Weights of a small GPT-style language model, trained from scratch on English Wikipedia.
Size: 11 layers, 6 heads of 64, MLP 768 squared ReLU, vocabulary 8192, 8.1M parameters.
Architecture: RMSNorm after each block, rotary positions, biases, normalized queries and keys.
Training: 133M tokens, 8088 steps.
MLP neurons of a small language model. Each row is named by its layer, matrix (up: input weights; down: output weights) and neuron, and shows model dimensions 64-191. Each number is 200 + 30 x the weight over its row's rms, rounded and kept within 0 to 999.
A block is one neuron, or neurons of one layer that tend to fire together. After each block is what it responds to, as a language model described it from the Wikipedia text at the highest values.

L5.up4,163,196,253,197,189,181,240,234,225,160,222,264,188,187,185,193,199,182,217,153,188,203,197,206,200,196,201,257,192,181,209,241,206,218,263,217,191,165,211,252,233,217,241,214,176,187,225,169,226,180,162,201,140,244,172,139,160,192,203,196,164,151,227,215,220,230,155,198,189,176,187,167,203,272,178,187,134,229,170,210,231,252,204,233,223,221,181,160,190,201,205,157,185,237,238,226,203,202,229,242,292,164,171,199,225,235,234,206,228,216,234,214,235,165,196,183,214,152,209,186,171,218,200,216,164,238,190,171
L5.down4,146,193,163,238,190,231,183,242,277,179,218,199,167,214,171,209,218,207,214,220,240,160,204,170,200,156,201,221,184,248,219,215,186,211,161,183,190,197,203,192,147,205,178,211,198,189,238,213,263,222,224,201,207,193,230,151,207,216,269,122,162,204,210,236,208,193,224,221,216,201,242,235,232,196,193,204,217,196,162,201,186,153,238,290,200,190,192,188,178,152,193,172,185,200,193,223,195,239,176,215,184,216,224,246,164,211,141,145,144,186,223,128,207,167,187,230,192,240,171,234,221,184,195,181,170,244,152,193
L5.up145,157,162,170,230,204,233,143,189,260,210,157,234,217,204,243,172,219,167,180,172,227,184,224,204,184,177,248,215,203,197,223,171,194,190,204,156,190,168,240,219,213,208,178,235,237,198,234,203,179,251,154,214,176,225,203,209,207,175,190,217,200,149,221,220,231,198,174,214,267,224,260,222,189,195,245,216,194,182,222,214,210,218,204,241,183,177,94,163,235,207,211,239,189,191,229,251,254,224,208,203,214,204,209,223,190,174,232,220,225,232,206,235,222,182,208,248,209,196,269,236,219,142,230,248,196,192,170,155
L5.down145,202,179,183,130,167,250,219,212,228,180,153,187,238,163,190,220,227,175,203,208,220,225,205,192,297,215,168,237,204,199,242,138,188,229,226,179,223,167,208,189,154,194,280,196,190,186,217,228,195,162,208,210,230,208,227,197,172,136,156,200,159,260,221,225,182,165,168,205,156,172,127,168,190,183,140,191,191,211,152,214,266,187,208,167,205,141,243,207,244,190,232,175,219,211,206,180,214,190,216,210,175,217,185,217,204,225,210,223,233,161,196,160,211,196,208,189,175,177,217,236,202,217,200,184,219,203,236,234
L5.up182,201,229,252,187,258,194,215,224,224,188,201,185,178,227,206,221,242,135,179,152,189,217,192,186,193,197,223,205,182,177,159,239,194,199,200,178,185,174,186,242,257,165,169,214,270,238,163,228,161,205,165,182,174,198,172,215,156,186,159,186,209,186,262,209,252,204,139,173,214,204,227,181,198,208,155,234,146,233,201,197,231,173,216,209,228,223,121,183,167,176,200,196,162,180,200,189,216,227,209,205,225,170,125,174,198,214,226,242,215,254,204,282,199,173,184,198,186,197,216,182,199,178,210,217,199,188,181,147
L5.down182,145,198,185,198,213,237,223,154,193,221,148,179,176,217,191,166,212,186,209,230,240,170,203,217,171,246,189,236,151,186,186,189,203,170,211,234,251,177,176,179,210,219,199,138,184,191,203,247,194,240,161,266,208,210,222,158,163,187,200,174,187,265,206,224,198,152,206,213,224,179,248,282,239,253,224,190,245,187,221,182,160,180,224,197,219,202,180,214,148,201,217,199,198,208,220,205,189,243,208,140,185,192,196,194,165,207,196,202,164,173,201,149,185,196,188,182,180,211,215,187,206,166,187,196,156,242,183,163
L5.up323,100,211,206,188,171,205,262,229,236,240,157,231,196,252,271,155,250,194,206,190,192,187,178,168,177,269,194,224,148,225,210,204,211,221,213,186,207,180,196,211,206,241,248,222,176,208,219,202,231,203,155,201,168,212,202,223,203,204,158,171,253,167,226,198,167,156,137,194,224,211,188,213,212,195,234,158,232,240,193,219,205,173,152,223,185,180,164,168,195,214,203,192,176,195,200,216,236,180,236,197,211,173,185,232,188,209,222,214,210,233,244,241,222,138,192,237,165,205,207,244,228,185,153,265,184,174,161,147
L5.down323,158,200,181,212,178,216,187,174,179,186,174,219,190,220,120,219,195,195,196,158,144,172,154,176,192,186,158,241,214,199,171,196,203,139,277,245,187,178,168,236,204,205,245,226,175,197,205,195,208,181,146,176,230,206,193,190,176,164,209,234,200,177,196,175,189,155,190,225,177,187,213,154,217,212,191,246,147,212,204,179,255,142,181,197,192,208,178,176,204,213,202,136,194,214,170,183,219,191,216,158,211,149,181,167,162,188,173,168,203,202,197,203,158,234,169,158,201,193,238,211,141,198,197,191,233,226,262,166
Fires on the N hemisphere letter after seconds in coordinates (48°22′39″N), and on the first token inside an opening parenthesis, like (GER), (Navy), (now.

L3.up408,141,210,208,181,215,231,208,234,190,251,121,221,193,220,220,205,171,199,187,147,212,197,160,141,215,195,170,252,180,206,172,193,178,195,194,156,271,216,234,190,219,229,238,257,174,222,254,148,174,190,183,178,220,188,210,216,191,195,205,232,244,251,208,235,225,207,218,178,191,192,214,201,195,237,222,205,156,182,198,181,229,216,239,191,204,223,159,206,184,168,206,212,239,201,194,202,219,176,207,237,222,224,232,197,258,205,206,184,151,145,224,238,203,225,179,276,174,213,232,209,223,222,218,227,208,237,159,139
L3.down408,208,154,172,211,214,237,225,173,229,220,196,245,180,197,223,192,211,250,240,164,191,249,222,223,247,222,218,201,193,216,206,203,170,235,203,178,206,192,223,197,143,198,172,263,158,219,192,231,182,168,208,174,229,183,231,191,213,202,140,199,194,227,185,194,195,184,202,173,157,188,173,217,240,165,110,169,201,174,188,246,212,192,178,163,219,180,249,229,235,219,226,233,268,229,179,205,161,214,191,193,175,256,222,203,209,158,174,213,172,261,214,205,259,205,148,160,186,230,198,166,144,181,183,227,222,211,168,226
A lone capital letter beginning a longer word, name or acronym, often after table pipes or punctuation: L|ourdes, N|K cells, H|SD, G|OES.

L6.up133,184,214,186,192,189,222,204,202,219,151,179,249,172,193,215,168,191,232,176,189,155,170,216,227,190,217,209,165,170,230,188,240,224,220,222,220,225,140,206,227,239,214,269,192,187,201,203,194,211,245,177,178,171,230,224,182,226,231,213,212,242,180,231,206,271,180,210,207,156,183,232,223,219,241,93,219,222,234,204,189,170,192,200,224,275,221,207,148,180,193,204,250,236,174,170,261,212,229,189,192,205,202,195,231,178,230,201,202,184,241,248,214,193,202,197,191,212,193,192,249,225,203,171,186,206,201,244,219
L6.down133,231,189,183,170,211,263,213,224,200,173,174,180,165,242,228,223,232,165,201,224,190,157,242,195,246,160,179,214,213,225,289,200,205,208,191,197,226,227,193,200,230,186,220,159,270,199,180,177,184,203,195,216,216,178,219,210,244,169,227,205,235,167,198,234,172,146,235,170,158,234,186,228,189,231,234,223,193,206,274,204,195,266,187,212,231,204,221,191,190,187,198,172,198,197,200,166,226,182,216,280,180,207,197,152,176,245,234,213,184,189,198,206,205,196,207,241,227,174,206,149,222,175,176,177,278,203,191,192
L6.up210,206,197,211,150,209,205,233,226,191,136,206,216,192,202,182,236,165,224,189,216,202,195,155,213,130,165,189,191,218,258,155,214,223,218,273,203,219,223,172,225,243,194,247,183,232,147,187,158,219,230,178,233,170,240,227,138,176,196,190,232,251,209,197,172,239,185,174,219,202,220,248,201,198,187,147,196,217,262,181,176,188,203,216,228,257,222,219,193,204,143,214,251,196,175,201,203,237,154,238,193,223,194,166,215,253,223,216,207,241,237,221,205,188,226,195,179,191,271,193,245,163,211,176,190,185,196,166,222
L6.down210,220,178,159,155,172,233,215,249,192,194,149,149,166,236,225,212,206,198,184,210,175,165,182,214,234,210,244,165,253,241,197,194,241,253,247,210,241,178,248,203,220,208,193,174,262,205,187,150,213,223,205,199,193,181,280,214,215,154,180,207,218,211,249,179,198,208,205,228,208,257,204,189,257,186,196,223,152,192,257,239,206,240,210,161,228,158,186,219,186,188,193,193,214,218,209,197,196,184,187,232,180,164,246,197,193,194,219,242,221,133,167,123,242,236,192,245,238,192,229,173,214,205,220,237,199,178,140,184
L6.up448,199,181,209,200,175,202,210,188,203,129,199,188,163,233,193,195,146,180,167,197,203,186,223,214,198,275,180,186,242,284,183,272,174,248,191,185,209,220,187,227,215,236,181,219,201,178,167,184,196,170,184,212,195,309,211,205,211,196,168,187,232,137,201,195,213,205,179,187,140,187,320,199,192,178,177,203,194,216,153,193,168,222,154,182,247,196,152,186,181,164,227,249,276,220,199,239,243,193,197,175,208,201,189,228,209,151,203,216,174,246,218,224,212,232,195,189,193,217,166,189,187,205,164,226,197,160,235,252
L6.down448,256,221,191,217,197,169,227,193,208,188,186,152,163,161,156,204,208,223,223,185,190,142,224,214,237,191,177,227,195,237,208,166,203,272,201,187,222,210,250,245,232,191,181,199,248,162,197,201,205,209,209,211,173,198,211,161,202,209,216,194,204,128,173,191,161,177,212,246,154,216,248,167,201,187,200,200,194,193,197,235,207,176,197,189,201,174,211,219,245,243,202,230,213,239,188,216,209,175,235,257,188,229,205,190,200,237,135,154,220,158,221,129,186,230,171,153,223,213,190,183,144,252,220,181,242,171,223,230
L6.up735,158,225,203,214,230,209,144,226,174,193,171,188,194,148,248,193,224,230,202,197,164,229,186,208,203,248,253,213,181,191,158,209,225,242,192,152,270,178,231,185,236,171,192,157,265,286,204,190,178,225,284,198,199,197,226,191,206,213,229,212,177,149,194,227,184,169,172,194,218,211,236,191,200,168,197,202,223,172,229,207,227,215,177,222,277,199,178,182,210,204,191,191,163,199,204,238,197,189,200,196,224,159,187,216,218,215,198,192,174,231,203,197,207,213,231,203,225,115,221,187,199,178,150,211,211,221,305,192
L6.down735,252,185,181,244,236,246,219,189,186,258,158,139,212,253,247,211,178,225,181,237,242,195,180,201,229,185,135,198,215,227,225,197,225,218,205,215,203,203,215,163,221,272,164,263,265,194,228,197,186,206,241,217,176,213,207,215,165,152,186,180,190,228,188,199,154,193,221,201,223,183,209,227,246,205,187,172,224,253,260,185,201,211,197,225,197,235,214,219,173,196,226,240,161,188,189,201,207,202,257,204,162,224,211,208,249,156,200,242,226,180,201,191,191,222,209,225,200,230,181,205,179,230,185,174,277,183,180,183
Subordinators and conjunctions that open a new clause, such as if, when, though, but, and, plus copula forms like was, is, be right after the subject.

L5.up2,190,243,203,211,246,211,214,216,238,170,220,262,171,189,174,142,239,172,252,197,166,187,218,188,202,200,194,201,207,139,229,237,202,186,240,217,201,172,216,245,188,197,281,238,274,182,210,243,198,301,214,190,211,221,216,203,186,275,197,239,227,196,234,213,201,207,231,189,178,210,242,231,191,234,120,204,193,243,223,206,225,132,184,205,179,166,214,166,202,235,180,280,216,181,187,219,202,219,194,226,222,155,207,184,209,200,198,257,149,175,213,267,250,173,180,204,210,210,222,202,193,241,225,207,198,253,243,191
L5.down2,161,237,188,167,189,200,238,215,234,213,188,279,224,208,237,154,186,224,167,143,237,117,193,162,211,181,242,200,155,208,209,222,198,242,232,219,234,205,177,199,204,253,234,197,218,175,197,226,177,155,163,227,258,184,206,190,189,163,180,221,173,171,159,202,169,218,191,161,213,195,244,214,191,241,254,186,144,179,152,203,205,203,210,202,217,261,204,162,204,220,284,191,182,230,188,206,208,251,211,181,187,194,193,164,162,229,253,160,234,224,168,252,127,220,143,260,210,176,174,197,184,202,224,210,240,184,154,191
L5.up90,184,231,263,169,198,226,183,219,186,226,155,289,187,232,200,183,191,204,156,103,200,171,157,210,198,245,181,232,188,234,232,258,180,202,202,167,212,147,237,244,278,258,210,277,191,178,228,213,206,222,192,266,151,188,185,191,175,186,193,234,248,176,196,192,183,227,189,159,166,188,229,193,155,257,225,174,176,197,162,181,219,218,171,200,224,216,176,189,202,155,201,231,185,171,196,183,221,235,153,242,240,198,240,192,184,192,245,188,150,171,203,224,244,162,216,210,223,218,221,184,173,202,201,192,189,190,237,210
L5.down90,210,181,202,167,240,171,194,199,164,157,201,210,232,143,213,152,140,172,182,193,201,208,187,181,243,174,220,145,190,161,146,121,207,228,164,228,174,205,193,167,215,192,176,207,184,235,204,166,190,206,191,184,180,174,207,192,219,227,232,197,195,162,169,219,220,194,226,212,163,215,250,237,216,188,262,225,195,177,205,186,181,172,235,216,191,190,159,210,169,220,182,243,227,212,209,216,167,198,256,196,222,203,163,174,146,175,173,182,165,157,165,196,155,273,173,211,205,242,208,202,194,190,199,225,255,168,249,230
L5.up573,183,199,260,185,164,202,211,218,212,222,167,210,209,173,198,166,205,189,158,177,196,162,181,222,217,246,195,193,179,175,224,201,164,292,225,196,223,155,207,268,256,214,225,223,182,179,229,269,194,183,188,237,167,192,213,151,180,193,207,199,191,149,200,210,219,212,125,199,148,199,204,215,190,197,154,226,223,229,195,162,140,208,207,195,288,225,170,173,121,178,199,229,209,161,216,227,191,237,182,214,217,178,233,199,243,251,183,196,151,179,244,218,198,228,164,175,201,149,223,209,229,184,270,204,207,179,204,193
L5.down573,205,228,171,217,192,203,182,187,229,160,188,191,200,253,194,205,228,175,246,154,168,139,206,216,273,189,206,199,262,241,257,156,231,209,161,219,206,223,238,170,233,210,175,189,211,239,184,157,236,228,214,214,181,182,232,174,254,179,248,202,188,154,180,210,165,161,201,170,148,195,218,175,203,186,240,202,172,159,184,273,202,211,199,172,234,174,135,195,183,220,191,198,179,192,201,152,217,167,209,213,229,213,185,180,175,223,191,154,219,217,216,208,179,214,203,202,185,168,241,198,208,239,211,209,278,218,191,202
L5.up640,184,223,225,190,202,235,204,229,196,190,140,234,151,106,143,206,169,213,165,198,208,230,189,195,180,203,166,195,208,198,160,201,169,199,249,216,202,175,206,217,238,249,257,190,171,153,190,177,199,227,181,231,162,190,205,185,167,188,229,233,246,213,214,193,232,193,162,187,194,185,233,229,214,183,126,257,241,259,218,195,176,164,201,208,219,214,189,180,203,180,214,219,224,159,225,205,193,199,156,191,185,209,268,196,145,216,218,210,199,216,235,275,223,203,211,178,206,208,217,221,194,175,159,204,203,154,208,218
L5.down640,180,196,194,163,236,252,201,203,221,232,193,207,212,275,209,228,211,198,214,180,144,139,191,234,238,165,212,233,208,235,220,190,247,222,203,209,200,186,222,211,217,203,178,172,236,157,179,220,233,235,203,193,219,179,212,216,225,213,210,222,198,235,203,157,183,203,151,229,184,209,241,201,234,206,198,176,147,153,209,229,184,206,212,202,216,199,209,216,189,195,207,198,184,151,212,174,217,200,209,246,188,217,204,176,166,222,173,205,215,173,213,187,179,230,241,217,245,239,261,189,184,211,200,240,274,215,139,173
Forms of "be" (was, were, are, is, been) right after a subject noun phrase, often before a passive participle, e.g. "have been removed".

L6.up12,176,163,201,225,224,203,230,239,238,205,169,154,227,199,161,242,287,161,197,176,256,189,228,163,234,245,195,277,209,212,217,188,165,190,214,211,222,154,226,228,217,202,277,207,166,163,195,248,162,173,143,171,180,198,221,199,197,183,218,175,265,190,219,199,215,235,152,218,203,164,244,278,206,178,185,214,157,223,227,178,216,173,166,255,187,213,193,200,206,221,174,222,237,187,185,197,196,188,193,136,235,177,177,200,205,221,198,195,199,227,256,205,198,165,198,205,196,218,190,192,207,200,205,199,182,245,158,158
L6.down12,193,220,214,199,175,248,213,148,245,210,221,198,161,194,180,228,225,199,267,200,176,185,181,214,219,198,181,177,220,177,191,173,177,149,209,200,187,203,209,155,199,207,170,159,191,227,196,185,197,211,163,195,249,194,211,270,225,175,148,187,211,201,199,185,158,180,135,177,215,160,189,164,187,186,163,186,237,175,145,178,265,174,203,215,204,153,187,202,295,151,247,207,236,209,222,177,181,227,267,195,165,251,256,252,176,208,204,250,198,214,197,236,199,163,116,224,196,217,282,255,194,188,197,194,233,233,217,235
L6.up592,182,177,221,201,179,252,194,238,219,162,165,203,174,198,238,204,251,216,140,155,249,136,205,164,175,182,222,238,228,204,217,209,191,176,200,166,198,207,227,184,199,230,255,232,198,229,196,220,200,233,204,188,174,216,183,213,193,207,240,246,175,188,201,216,195,196,204,194,240,277,226,230,208,201,231,173,159,211,196,200,218,190,188,222,239,207,156,158,227,144,188,224,202,241,202,177,237,201,202,178,221,166,199,188,172,217,200,206,174,203,203,209,204,199,179,185,181,241,169,194,208,194,194,230,196,252,190,218
L6.down592,202,184,215,159,180,183,229,222,262,210,226,167,154,234,223,164,187,224,211,208,240,208,214,172,231,210,212,228,198,176,194,154,182,177,247,175,210,199,276,197,197,213,208,208,182,215,167,238,217,238,221,181,191,177,239,199,221,175,209,162,223,173,136,227,181,222,137,145,186,215,149,221,243,205,212,206,225,236,249,123,208,149,152,204,192,163,197,177,208,194,207,147,231,204,213,230,193,256,161,168,134,198,156,178,196,201,206,211,152,238,204,212,154,182,162,217,235,233,150,220,158,142,191,207,210,212,227,202
L6.up688,167,212,180,222,221,220,223,268,200,189,169,221,218,116,258,172,188,181,185,190,258,184,157,190,182,198,228,240,155,193,196,230,213,227,226,197,249,176,226,213,202,186,244,206,206,261,199,191,194,191,129,216,214,230,127,204,176,180,148,216,215,141,222,253,178,203,192,189,146,228,230,220,218,216,159,260,218,236,237,213,195,231,190,202,217,158,183,197,187,204,205,247,203,204,193,212,218,195,157,211,250,172,203,198,233,212,212,204,252,227,158,229,234,222,124,200,164,118,235,183,217,180,133,244,195,231,170,203
L6.down688,243,157,177,216,146,204,238,199,261,180,195,186,194,226,188,211,241,249,162,277,243,216,246,183,219,165,243,175,189,235,215,177,193,207,241,189,214,199,234,159,118,209,181,232,215,204,218,230,190,205,177,214,173,169,188,232,209,164,185,137,198,178,181,256,199,209,156,184,162,176,205,188,206,199,206,183,208,206,251,231,309,187,167,274,232,224,186,228,227,215,218,137,221,161,170,206,211,229,222,177,210,204,169,198,238,159,232,173,190,188,193,224,211,193,203,248,218,252,227,259,169,206,168,195,233,172,193,219
L6.up751,66,190,203,198,212,238,186,233,187,181,166,265,153,193,243,161,173,247,216,210,210,216,222,175,139,254,217,189,165,205,136,243,248,208,254,206,249,224,253,163,166,222,213,211,198,206,226,183,182,178,185,215,202,205,197,200,207,230,176,245,251,145,214,216,214,193,215,143,241,217,195,219,209,260,198,192,234,233,225,232,221,256,216,192,253,165,199,203,222,199,199,176,207,209,209,211,226,214,161,204,230,217,230,184,185,212,195,184,196,185,177,179,212,218,169,187,169,179,228,208,175,195,175,160,208,243,197,114
L6.down751,187,252,211,220,191,258,130,172,227,183,157,170,217,245,204,186,207,238,176,236,203,240,159,208,198,151,142,186,202,208,188,214,267,229,155,188,221,226,206,144,172,206,191,231,228,226,162,238,171,206,155,221,182,185,201,222,202,152,222,164,223,210,184,189,179,206,146,173,193,190,181,190,173,203,160,162,218,224,198,213,219,179,246,181,195,206,191,206,209,260,231,206,185,243,152,187,169,205,242,182,212,271,232,236,236,130,168,206,239,218,199,228,119,201,166,219,169,213,199,235,178,175,177,211,216,185,177,224
Single capital-letter token beginning a word that is split into pieces, after a line break, quote mark, parenthesis, hyphen or heading marks, as in "Living Alone", ===Notre Dame, (London.

L3.up42,224,200,225,195,230,199,207,196,211,164,228,242,155,221,174,183,216,222,168,198,193,201,221,181,166,218,244,204,230,182,153,190,196,217,214,198,233,240,233,175,294,237,209,257,192,232,255,196,202,185,222,201,184,278,191,126,177,213,183,186,230,174,223,224,247,201,137,178,241,188,231,173,198,202,170,204,194,247,237,218,200,214,219,186,263,265,183,172,178,192,199,206,224,203,215,225,210,210,266,214,201,208,186,225,258,175,182,199,166,259,228,268,232,287,140,206,195,173,195,252,184,207,176,242,199,161,205,182
L3.down42,177,237,213,215,199,217,220,197,250,222,217,220,199,208,179,199,258,246,199,165,183,209,140,250,217,187,189,208,231,190,220,218,170,208,207,190,196,199,239,276,207,203,223,214,242,160,232,242,230,228,183,210,150,205,215,173,214,203,227,206,189,171,239,213,218,262,207,201,207,155,187,213,157,210,193,235,209,224,159,136,200,217,244,188,215,163,222,227,155,222,215,181,149,197,220,173,211,195,208,275,137,216,207,166,212,231,205,214,240,183,218,243,204,204,236,184,147,178,182,179,161,229,213,156,284,219,150,214
Forms of "be" (be, been, was) right after a modal, had/has, to, or a subject pronoun, usually opening a passive, e.g. would be, had been poisoned.